{"num_attention_heads": 6, "parallel_block": false, "init_std_up": 0.022, "init_std_down": 0.00449, "warmup_steps": 200, "decay_fraction": 1.0}
MLP neurons of a small language model. Each row is named by its layer, matrix (up: input weights) and neuron, and shows model dimensions 16-111. Each number is 500 + 50 x the weight over its row's rms, rounded and kept within 0 to 999. Numbers have three digits each.
Before each neuron's rows, "fires on" lists the tokens most often at its 100 highest values on Wikipedia text that the model never trained on.

fires on: " |", " his", " their", " the"
L5.up406:543558415528478425400491512502498443602598514526493523468531498492507455383556561508515514486444547574506461384477499558511471445476493535567520429572484469502425542431511553479492490525470538455501531556534507510566480496591441469442457489544540404522567613489517626481466453517476530598

fires on: " is", " was", " and", " the", " also", ","
L8.up538:485548496542505427528491583457520470477585489468536541468538597609503577568484440502515531382483513498542518505496568399469447402483430586442543497473485500605468484539473493447489493511579525422570529497504553490500472522585602505489526506587493475498416554519459448515540505572463489463

fires on: " U", "–", " Go"
L3.up512:478511448562567550601534494596539501488449548549523492372563561573496465419516512527510494542531440503474440580442607431536498470526511545436507472549468444464489553471494417392582594474435452452501447514494452509449510507451526460463493526469576483607405459501536437580507494483422485548

fires on: " his", " the", " its", " an", " well"
L6.up446:532469581470569455518470505498517463500546508467462426493474546498506476533496528519476529514424455541493532505526408455523426555467507534492632558483500472499530467571491488524511575516389563523546487570559479460618421414469559475407494521533511476461460397466524497468532442500410453496

fires on: "ed", "d", " came", " died", " underw"
L6.up675:542562541527478488623477551498491500552500485462499538486550510446468486499474522479428411434457630578507533523536509458483397468426452387569578446500457487582508485498483430513480559614504519537499457524485565517594412589467469494425554475480586548482465407469498518548538342526534504521

fires on: " in", " the", " what", " which", "|", " by"
L8.up66:481379558498469492439522533431437479481524356543571554482535503533559517558542542504536446502506477553434425470483491569529500478559519500522476526499496503520530562486438584472485463540423521473550523521547548527414522565583462513518516445539530493534431418487495442572497491463424525499

fires on: ",", " and", " |"
L5.up447:480587498427465481433497604667497455613460543528394526525502475550455517539471493501440551549572483475472488507629443450506498443371453521390477465460529540494494455473476478491559439445440436561555492460509575525527498449566536436512490547498484430581520477437586538486561541524534486572

fires on: ".", " |", ";", " GF"
L5.up59:463610517518474553454487444375339539520487562468502494537504547466539450458512581527474496449484573572453552468497439418478464573429508545546534541600443458589436588476483432517486406465487517532373536467492508552481494440420472478490470573529511547537473485526518538429501566530537458515

fires on: "|", "ie", "ile"
L9.up403:412523547503383567514433477465439568512593445486421520568550555509423539509528484505458538597585532473582479497475632541422601498497577525503508498450584336519505501546496509522481529423427439505523485482529512486523455541422543596471507580495502520477512537477489495518414497524479592531

fires on: "t", "c", "g", "omp", "pp", " app"
L8.up217:464555481523524428484539443452500491508530394559495517583490515464458532427514501554609493415498503589492467472471420542504527498479435486465456536492567543566522487600566649502508551553539491556479540564433514470528510484519434492477515517585618446499624509563535477416439381517426468529

fires on: "="
L6.up576:517555486473490493480398466463408522542654495519467474486537425477524525481523426441527469515470541479481566547472532487536555582540495517434476393487447509488374526466410507427428563504523518517517474563487579514443521526559556455515484491489386441434573457542522574540429553468439533411

fires on: " not", " his", " of", "ss"
L5.up0:493540482416547514592539509483469491497494419582472418490544535513427511405470486548501533529506462519511496486463498523511517533389573530464449535513469506520454482539499556580397483502398504513478530457394513415453559539416603583469529570461550409496419419464540530549596519433468438445

fires on: "–", " in", "19", " of", ","
L5.up12:430474515466494473507523505485597515473503500558495445504512388535505492530475494572420490511518424475471420486549436421588504453504463451527528517516496534454502522497478522425512381465487512531484529583509539456517450404555446535451661506539496577431467491450556594434547449587455470389

fires on: ",", " and"
L3.up334:586524630508488505527553545541519469482473432510459629549479432534574493420427420483440439483505503599403495482502493554500497489544544419562530503441502529460481560459418488498491563484431466480531484450521533478514443474483417477507565575508572455481495528471596495539495563479519481538

fires on: "-", "."
L8.up272:448636517501393445562564446510553442438505511463482472465484488532460547498533485515480526472575470555548490500506517367471434484520565428430502548474456546574469394543489461509443447503499465488531525588553492519539504573511546511533520538603429428605493586525407418553471425423439499534

fires on: "=", "\n\n", " is"
L8.up30:589508493506449520622450424503452621495469483540502491527515429433467512438497502484441470577514495552578467477431574508540530532440447507479500526534504573501400471502498393507603529480572523490510505537491574438417508592582508520507516438447490541466494424528486567518523509477466563481

fires on: " and", ",", "the", "L"
L6.up326:501500568547484471512449528514544481485518502593471489527576512489490467536544538388566464425407531524512558549580421547562463579409404435484479459453546571503501470401533526511565560562431556392584549505408525491584472467579465626499510487458479411549437519510488551519492502438489486509

fires on: "L", "-", "D", ")", "r", "."
L9.up17:505504397474522437553469397500460450507450451522434452485516508578502540505498475487503533550492503502516470570574531556414569518510541472581511397447492496493539490425522431359471487509443503539499519394479498482412448412546580489499544467573536466528440553395545608574533559457567445466

fires on: "-", "{", "}", " m", "_", " E"
L9.up615:485511413517472454616503456500476479542504524502479558518541452487520502503459487494432500455559523422528567472496469531512555457415434462441594483562590478542474560492551530472505537483441478460475554519483450458524444426494471586537490560496511555559488460469479509513583464418553455446

fires on: " =", "|", ",", " |"
L3.up157:507529476517490498501512496471465498518450452500429521519402473624567551480443413497558487481456514463568529512481542500426549544449510523527523522415483518437579463473523466542501493567493580359454488525547540510515560402405475541553509451405585435440470507534514464506516492454464451507

fires on: ",", " of", " both", " and"
L5.up757:536444482534468491571463499448565527547444507581425495448574499506453471580563458523523485455513541576475441580513503491602493486552475437517416432470465548495553486457463513492457508489410595477469467545499472470554543536471601477453561498505508646386384510575578428537452498453431497536

fires on: " and", " of", "s", " for", " the"
L6.up343:510508616564488573480631541521561592496544572533478465460492477563524393480462427448474626458490469596507516463435510519483609508543522438516591581500476501432492521471438472472526573540489503512454400482480539509502489454452469453458550507530466539515515406484449515523440531494523483458

fires on: "\n", " also", "ally", "ing", "ed", ":"
L5.up361:515499554478467530394518556461463529551549456428592490429574538584557506473504531482544443559495447516495548466528585540533590497499472472455452499469530500441435458528450498537415519536515449476492495521402551571533560584496533498478431522518550539524402426483530454551547524436506580588

fires on: "'", " of", "|", "ho", "t", "ing"
L8.up178:512487533469465431483456485510503491523519413531476442391498530522513500571524578587441533485484429484525535565515477565435600466481406572434440470436488461516425461502428470594485494504504512453505514507449503641550496518526457508498587528473566453476480484412457499436448559459415629466

fires on: " (", " who", ","
L3.up198:545511516513505512411437484509597573448441511582565601543486474493510514470470538519493619597550457582483420550570546449455471587507486468570513561507494466456510465456407562460563514514437441448446557447475536334454528431514466427491493554560585441515510468510536519465448542423498528479

fires on: " its", " in", " the", " their", "="
L5.up313:441502531562450395408548491537409472567601509425499521517497466520533519452475451587567487521435469557543563470519445578517460499530460445583583497503461494443448410521497405555522481532478564491514529508531489558544486517511467509495509550467544504456571475478424578473487500484550457558

fires on: "."
L3.up425:456540561550418426449525515509482491479496526433528432398547486537535484493535472500526509492519437488521433527483550408414530432525584435483607513617489516634428478503633459508460438447548450575488508500481494427537519575451513518478555470584445499499518404524561515497462516517428517583

fires on: "=", "″"
L8.up544:477538487522453496533443502476588520556540454443439524425585536478514588444497462485458576487485522554527504466506513485486374557444507512494402536526510521540514492524499535406568546453443474538511457501592579428423458557534568420453508497427456525518613493455524553522481442427385475434

fires on: "-", "'"
L8.up664:440518495487435400525501486519552456470586544558431484552500518559562472481511398489565447491493449442561517505530532409480518550497550450491591452578446439500499479409578480472554501483471468551455513555565518475525514554584548536442533555406508488542511482455533427564403495517625499550

fires on: "=", ".", " |", ":"
L8.up373:532461477474502471486521472463523461410491499519600521540478446523475489489512532515562468496506505541433512491475501468471484505409483509542457451498494510477432506413433486485439482494450433612562531515478505461526568461510555505503465429581591477481610503560600421442500488533442451558

fires on: ",", " and", "to", " de", " &", "–"
L3.up151:436537515549574382505456488538522494586412526553501524532518425489526559563480445516466456504527476555422490477491493492529479523522384470525516476435428576502457473409503560509490423465463449484544506482476515553537458407464462421443488602548470447544463450351522520503601535501518503463

fires on: "\n\n", "=", "-", " ("
L6.up138:536494487518513423461556374532425509500594506535625495484470540508501545521514509541510576442516467473529524502478466452549468539538508506418521474474467548577516492456608493600599492527362441468530445522558556469444414477537484477473491514477592508545505516475426497631455488497441504507

fires on: "-"
L8.up615:499499469498469478386558423554610517495453520474501564537519573578538483566613498475535462507466481435574530529479430583524485387472478459533576592543521522459571477420496498487584517549459454501448414512525558472473489449522466526445553576454493528555561528444452457487566565470406391481

fires on: " of", " these"
L3.up549:533523534551588529512555477471522490459515434554476486526376448481379405487477509528446516592542472495498498548510501530495513461455526409523545413483363423431565503505545652462447405462420564402467492550529496515573478448482499520517438574421508517524470537384404523493563578505558490434

fires on: "\n", "  "
L9.up533:568468458503519544441429486499473510546426502419480475541513526556598485469559511522545455531416517537527488438575491506560576491573494522471469582548566417514550470544517516530450520465542518455448540490442566441457561503485536533509439469516485568485504507551464561498443495519484593496

fires on: " of", "'", "’", " '"
L3.up438:548479555464517595506474515542476501467458363535528487569498460546473471539465451473548562469520484436537518393479494491480548469537447474489553514417471476515485404562497536537582425442555473494462496512451558487520468473510522569486575464462501523537498516407485542480508485557461458517

fires on: ")", " |", ",", "|", " (", ";"
L3.up326:461493536493428503606429592544562552467454514496497449459445477517441453514436565547505448373497489512447622391517515494484534500511470566476492421498511519488501409534500440558444493470595505542426488568537542588423530429450559516467480473441468440485453464571508470504567539491468507485

fires on: ",", ".", " is", " It", " which", " as"
L9.up668:478568538541521523591525495527562511516531491493516440463531385515573462544527482459480502539464446503563504464559512438485511458547457467464552472543463537580518482435453301551598327522450482428486523434496506491538469529550575529491565483450494515427417504524451507452440477483495489471

fires on: ":", "'", "ver", "”", " and", "-"
L3.up722:486505494538511553523456518535541470508511359554485446455407482459519361471418440433477537489482377582528544525564568382517583519485499473469445411533541530486524556449383507514477482572477446506568449522423488536584429539474564454566467453489478511490411484594572437598461533507498496472

fires on: " \"", ".", "il", " ad", "\n", "-"
L8.up606:501503506487493465433538349487533550462481421504531580500556539511565536478522486513544493440508499555478429531516522465357548447418483396506535516540498578518508526512518514416501543598444487510482595517523491484487554545496637535512568469497458527546527630487525540579438498562502490499

fires on: ",", "ted", " when", " while", " but", " than"
L9.up406:534548575394449469608497547504454494461568540452556440491559569470556450513494524543533544577501503398472509528525506489545538492484484579479513472518578528495510538593398504494474475571485426442488513519483570420498484471486480489463494459539484481462529530475455474527588459454530467465

fires on: ",", ".", "|", " were", " was"
L8.up449:487516538369522485545529496547483470454528485470461515587497484444448509380527526506413511481482521468523407473523539543383564435442506545353561517449513486442492464433467508524516631451507434561531534490474522451504530453516461516486534509476457568520502508549497616457464503476491546461

fires on: "s", ".", "S"
L5.up722:418521441530462457467562411393506601489455564435509610570425554455415554479489472461473538547499470514481481454460499509473513568494464518534624466464476487551536509540394394409455556517556509450489512484497578516448513546472479577419592466472495494484461498540557549471468504534470554553

fires on: "s", "'", "ly", " instead", " well"
L3.up710:498450447544483538560554505521566386491514495480537462532545472550559527467456487493536596473449444551542461520513434535413532442485501534477420518339483357452495514558479406413523433467416534563557444522452552512586551525591535481442470534509448476538524500503539451643427434507470510478

fires on: "\"", "\n\n", ",", ".", ")"
L6.up105:500533467449522411516545469460542451429496496476402470514459538517468545503365561544433571545522535524451531551502483416489475503506401512601468454409532521516509472515476476485415515583464511554552516537509536470433443490532567436451463535598512478528470464531455568445518455482479572452

fires on: " in", " of", ",", " on"
L3.up351:556510509508388445616542535478531472452465469632518455493495421521495500496456565471462457450511495510430474517543547468466552521541473455551480426450480424550517416415390544413425428453463661470567474522604531515513541582399531553519609434545489451454529433519504504531517551480487445497

fires on: ".", "l", "ter", "'", " of", "="
L8.up2:439535426561462532454560510467484536525503472388537541519431487457511469505592479547486515580549529512492404471371499596422627486502493533523531557517448466477522462484557441488453546507542495442557526544554499560492543526542478554467419429508500450433544596546562445490456471565446580439

fires on: "18", " 18", "-", "19"
L3.up753:531540465451400427398599491531446489497550637427579576577458539496506521518384565484549480486442510515515552534647450507409516458431536459473555584523519567464448498548457455516457563524541558508465489563445525444515460528436466541423584562519508486506453491558505473534547535506447474519

fires on: " of", "\n", " |", "ere", ",", ";"
L6.up502:594483427469465441503450504455560512521475528463439452472474452484525443446528475575443541432568558548515478501439437491442523435527524412551506521500481446530601489562428536499554496469518607516510641542452547507545506542520471448535487469453452499513422502552459481484570362481399449418

fires on: "-", " bi", "\n", " (", " Bi", "|"
L8.up440:501396540489529476419569493488467481529477504549597451470465511525477474556521536508564516500520422561491488496485501535479526476459409500511442539470497577547588538528578612561660442458471470548588469509479494562534506512440504550499466448488503508430495514471434485507493431507447550379

fires on: "|", " |", ",", "-"
L3.up646:506428415453606507426451533513526484451465509475489485463380429518502526571452509503490468441547480481517513449525509498467511513570471457497546587445504557526487508378552548564486509457469546433524511608607530405521542543477563599503516546427504458530424470452534461430478540537546509532

fires on: " of", " West", " southeast", "ed", " east", " North"
L3.up219:449500488575447446440553469469521437578507575463495525518539476431456449530521490511478600448486551460435425436477420562481501445556604419564473418478530523466605447364558502521380559502485502503476474549573551591486547505624595553565498580488471501437494568417431466549503473523510477515

fires on: ".", " ph", "'", " A", " T", " ="
L3.up692:471470452518457488521469498501496504582541471491456571502458575518431493530517549546480516532406457584491458531502541505547600522478451468553486492500400503633533468514555488491565435508503514519561516552531498511420562483547414555506567441427432597460501556570575561418545553437479555458

fires on: ",", " at", " and", ":"
L5.up150:535541522478513494535436562574567514601542425531507572460472480407563481486489518373495530424540479500571414434591483567471527569464501524542472409410556583503469563468492506482488502456480472456488448511466531465474454452500579461578566452494430470492494582477592490551597480493606518538

fires on: " on", "\n", " in"
L5.up594:531574418514517565410483544475516416521410388446547487495511539492550580515482598411531408507470508482588531377479484436621647547498604495462501448510495589481553481497532514489541541458505418481543454497560543467448565501531414537518477413526501548494545493478530461496494469462529495501

fires on: " on", " 1968", " 1995", " –"
L6.up201:491484492566428640399589575372461469633519473515574537509482563479522437471414519549503474488432469542521537443441531393552572481538518538438430488503449500417455468450531455481503462516512496428538497539533530593489583487536534464452484550500496481522498528514565448479442478515557485514

fires on: "n", "ce", "on", "se", "y", "l"
L3.up440:527559443424512506401460478465459474461490407484554477439451482529519467465591587511541468462495409473532527489485390495581475476602588509479475493564535470439446496486522472531534486559518522492506592516431546472488441592445506568474574498512483470573493458517488443481504399386427537482

fires on: "-"
L5.up229:491576471398423426474512520490560531452480521561478518541455401446574446529500532495460397515555468443477535493557490510471520494493529502482560430650465589565560503412559469546429459446365398505541348492489530489578491454555552554556526554510493494508553510416526467492488536492444421547

fires on: ".", " of", "al", "l", ",", ":"
L8.up713:415533496463371440490621454508490493522520431497532514460441503543522428460506493516481493448471516563495543473478469390466570461409499456408473565487545503511532506513462526520466503522489562450512484500594509575576523525507527538488554477543444422482577552509430525472455439534465343537

fires on: " (", "—", "("
L9.up661:514573571454434457450510471493501516483467504635632543534488572496575468543539541549450484531466433550482515516496569477496518455550492505525457492465474480601496478452385557502518551536449449470503502444642519490512535533548489525366492524479513566383524481533550407537435452430452521497

fires on: ".", ":", ",", "A"
L5.up15:346527532455535452459492524561502603600498449409461488542472535483446455513478455492503483533474513525477420403505503521485540549517483542578568389555564493517514481515578411463511444504476496406578485497461536526510523432466477474511452414441453473466490551449530518545468530510512463459

fires on: ";", " L", " D", " GF", " P"
L3.up94:538536382484483518462548482472504589574559487479462587475504416426444486527539588496489525473476534694506523468544455484480464511480509517551525439529515492616545443425513525495487500544395410512481583437472476496490491426541494446452546548515438510502531532582480521416478563492567481533

fires on: "-", "ed", "d", " named", " nominated", "oca"
L6.up234:441480463390482516585520438499519495479453459484570486545494555400474468479559500488543478542495499490435527402571499578482483469531480437485538464497491482550535473552532497541563491555544589452528459494434479546543406554457582410378489498471596630512493541455608438542483441554550447523

fires on: " and", ",", ";", ")", " |", " &"
L6.up13:523575420506531462481474535569525594473421577482469570541525434493446542460526470413518440500471464515517471383592487464510474499452504535505503461469496532466540389509440594430435530473494550458520610518501546463492476445488531455474441548515525483579434452401528542429536524548515521503

fires on: "|", "–", "t", " to"
L9.up509:434583548416526474453420441565491466516541375494431470519522586502460470456533468505573505477463542470468476499475562447467560519531518466485381536577430550448467473515537477587465521509470580516569534581466546461562516491445569485483516475462565491489483459570533461399486587548555492509

fires on: " on", " (", " of", " in", ".", " about"
L3.up228:415492486592535446490577454455470499474515496550550545562455570501496484513493563493519525521462533595562461510554550516502529369516592437577559589503501525493473483544537545511471518413464530460465433509472532518520534451526454525465537519466449507445458496389462506533516550474526466327

fires on: ",", " a", " |"
L8.up723:539545645457438497583496560479555479508472441457387559542560498504450516481555529556469486527502476571447493505411382554470487506435438532415456562507481510573434470463447431432601498518522479479492519544499538465589565496456542475492482495484490438423604482487555488517460410438548618552

fires on: " an", " his", " the", " its", " which"
L6.up612:590483505552423437496522472395469588509511431564496473440483556490615511535466552509536553672510530434508460455485448624445493507442520549601541495488448567487532492508503524467507437497533487445550474446528487508493488463554546547442510480502590460541504482546577391412468497473496336436

fires on: "."
L8.up81:398537422535500495423497513455514499472624431467534501564465376504543461499541524474430422431553537466471520500610492540506475456492555555468562473484519464542508487432440491463504407524427604593502482412526543494571544445545478544559522429573517526394568495506475538436420458456472554462

fires on: ",", " that", " |", "|", ":", ";"
L8.up374:542349542498494478580509476466459502552542364484490554552503487552495428435464499442502498502416515516498558537511545481449433501463494436520492389473429494419482559482483583502548529576416442504540498448590510483562585373581473511517545545505622559503468533502538457464592434534452486488

fires on: "|", "\n", "y", ",", "iy"
L8.up632:514547497512470456531497502516504462573540573412493495503495545582528470431454550504414587462471541493508469503379437480484550471439546463536467568445413458479530481622540496385494439576443442498498525438454549494538577496481429529473521544467555526497396561566447486468517500495505504521

fires on: " Gu", " Yu", " O", " Chi", " Ch", " ch"
L6.up456:493567494438525523532476534582514456537489489569561532431525650432520475502473516525574514520432524437430431440489540502437539565489530493543454494529597476522464588417493531465542445574415462545521559462536469496591498490526526566435434488446586436517460523528405582493520522518402509467

fires on: ",", ".", "6", " of"
L6.up587:475482502388548531579478496590488466463508584489500565478424588528522402490563476517515510520475408542461491509501477526547485433455555444593527504490514502584582512469447528531437341523480466401482515437481560532513478465564530559382498530600423531529479540487539449480563534466560489473

fires on: " to", " of", ",", " a", " by", "n"
L6.up729:493487524426441558574576461562502522394452516578412462440500487527540520522567568459383474552497497492510546503466414573454514505463483467495417526483453508489525526487486493522566455483530506482558484502635631532513498489486449552514650496484523436432557586534551523589503416418605470476

fires on: " |", " (", "|", "(", ";"
L8.up746:485367576490464471546442506540434427555528450514515464545509520486580457455509484541528583434521492596515526513486517524490499444472383497507445515566594410515490525418507662519500441534506464520546409469489527572419578502520472578537596516467511494491540469424443434510520449499541514547

fires on: "W", " Th", "Th", " W", "G"
L5.up225:558588437529438556516534471575417401544525536542514491447583547520464499517528540454453526500537466501558412480562596548523515474474454460470458465495528605500476576497385484505508560528520469541479535526483393601605601533528514480357484522462504506491513490517501446480477450530484534427

fires on: ",", " (", " the", ")", " |", "-"
L5.up192:513554509516397537461498523516618538458554470461435520476464512588476423441549584525492467509496525509501512484512481499533523407491507535478442501544470617476509503485533425453423526549487570475502386495519440552528477484406564474479475344550505384480464437579416515452534568517461565568

fires on: "-", "–", "ing", "ng", "on"
L6.up634:555489529473485415447563525522490478520474447525488507467500454473575463460438475523564465505482486449550552472519425464517451569512489442507504478566564448415579461489510537480496513504477463451568481526636475472503539567494494454485506533535463521545478477547579405592516432485582429610

fires on: ",", " and", "H"
L8.up51:482505529555398483550486467585577501518458488482385498415548643503523456532470480479457506463490464486540413436464490526450515580420455454451464498486487522554523509514563488517424487424521494510506539477461521483576524440519453504509508505510411399497498529480473512504516549409526561510

fires on: " |", ","
L3.up630:514576470499482509437514516516539501397537424513454591421423441509412517482539528492482481544491450504565517461568505476485375514499406444587545528516497506446576490529515523348542519502444509504478490529513529481418494510513535587554509503495576536457479570559558443600483489452573534438

fires on: ",", " Th", " by", "Th"
L3.up282:561551546566525425502451458538436466467528384558594548415461455560540568473481535548454453579476511468528470476437511551427493536470442498513549488457440592496501480438356578494459473556529503457475514462465470613569504497474487501442517579476560511458436461576569542447529479430543566459

fires on: ".", " aid", " kill"
L8.up511:439410557471517451483513474542596509444625468430506511464503508432533465473457486496514427556586422494555566412556527525469492409530487500469514494547422464553453556515412517474494469504553513592419527440491556459571455540441470579556427512578522557446592382514535476474542512578493613419

fires on: " |", " and", " ph", " sq", "sq", " ±"
L6.up369:603550459481573453490482503500489544471489478416478472433366583606439598462585486480496504533380523543567534441431387527486499408461530518397439425483506450452483551508457563530504407518561569532457505454527483495428526456517530426465495525456540465580469411521386479455459481412443510466

fires on: " a", ",", "-", "d", "er", " to"
L8.up406:516597636411508533573516500535448456529494483515391489482459490538468470536493518472513448580482472465514564465477571474547485493468497580444514445490533574525358418538568422488472504592467479495433592533589567505480452378502491527506496524517505484500503526476470536488483445468422531626

fires on: "s", ",", " |", "ly"
L3.up315:468528490470418531481513473462438391482496503491490395446555511450475556532495495544514524550517427425550465475560439572434464448511502485557503594446479496533539532480487487413462454500477483496513588440503555520699563480566470579437629515451463451534485521532554467539441494423493467502

fires on: "–", "-", "°"
L3.up122:514476545545524486567535470442525481566495511427493491419471521464540569571546561478510460508490456530452505499423480493438526486500508475418519518512403431520448505505479346478471502410487462435469548602543416516519483475443605457501474522474549573543464470508456509558487467434424516565

fires on: " but", " that", " as", ".", " when"
L6.up291:454549433486462523483541416498529502506542538492485518588550553414470487524598533502564447489445483403548480585569552611405525409522524467506519533564540467472529443422458444503500487516459550449498538426540497528508481486591406582508485505591527503487536495500512555587449528439385506501

fires on: " |", ";", " in"
L3.up358:421454518535431440534439494454488485615537465579412492473498521500533457621527600471393421512510603465531548447478518489504507454504455523475456461460459473495581442486521462615499460437510469582517579539472524614478500490492524492478496429440475488466504585517388472562570449499487454509

fires on: ",", " and", "-", " m", " the"
L9.up664:478449660553486554607430492592536512488432440609591547434498467522553510520493474569538456393414534480496550449519482543434499450442549496425442552497487526572511509515546476552545486496557511473500481481468533386513500508586542546462537561502471520583516579478548494484419482510560488557

fires on: "-", " that", " which", "iti", " this", " the"
L6.up219:388452453457500515637543383505430487478462475532497526527519453461563413492479512544449534561501496469589625541556407491367488535416502475526521417516541482513538479493522531485543563471514509483551420469543451471542494469550535541417434515486455475561515608532517510562502499502577489599

fires on: " |", " the"
L6.up619:551481502527538450447449545439539534581524513522510444441432486537408498395558521532443504538500502558588494455455461496527513486405555509529356394517517513512577472468505474468490443495438492391507461465558521505529506602459487529493501543523564485552576456410478487454545380550472534457

fires on: "e", "t", "es", "at", "te", "'"
L3.up187:395510465525463520488411456519490523579541488529449484520429559515555467468443608464433551584468496496552497484516517466417610565508463541448401538402530496514515514524444532488457421480539543531518526521496539557480500503528422469436488503448412535487448532506457385488476563544531511463

fires on: " is", " was", "ly", "s", " were", " but"
L9.up508:454544507474499478554530567594484498429494534448460450434523450503564604479450507515513524466534523469500419553505491544501536499530603507478511424475483450521506480483516432419425486454483506577475491383459531539566600497600511470459500617446542471524447557533523511499507502537479526535

fires on: "=", " the", "'"
L9.up380:503515531465571513535502555514476502502477474457400554518529553522477580501457546457470602484478529525588534486542498457529475508501448479571494509487577517464424520470425443462575544443516440458594469550463592394481488557562550590490541458482541498530570557486549579466488521450529499415

fires on: "al", "n", "an", "l"
L5.up127:502504545427542506459403518540516482404403429421550434461499504560546426528524562519479566434470502432507461501509569490513397423518505490521448562527454513484443533635488590528572516478494485530470501520371545501503512426433551498517486516533528447531419417571464550461486519524456603509

fires on: " |", "|", ";"
L5.up522:480449510472558479448531525442407434488540457449563393517447557542359458583514509492407584489565503549546529547500487459561525491498479471488462362528404483481496561410483563498516550454511449459497506452569485521548514446484404453463482522499532495521487495430442484547562485471462496410

fires on: "'", ",", "-", "s"
L8.up8:568544492497560425419518482434526511476416451434509483537513513543525610514398449579533619537548514549431426487551446420462524617505587517516513470382504509551571480465480467489474486563449513340487540438510512444480534534549542549512488577421449516391520534538472459525464495514514535553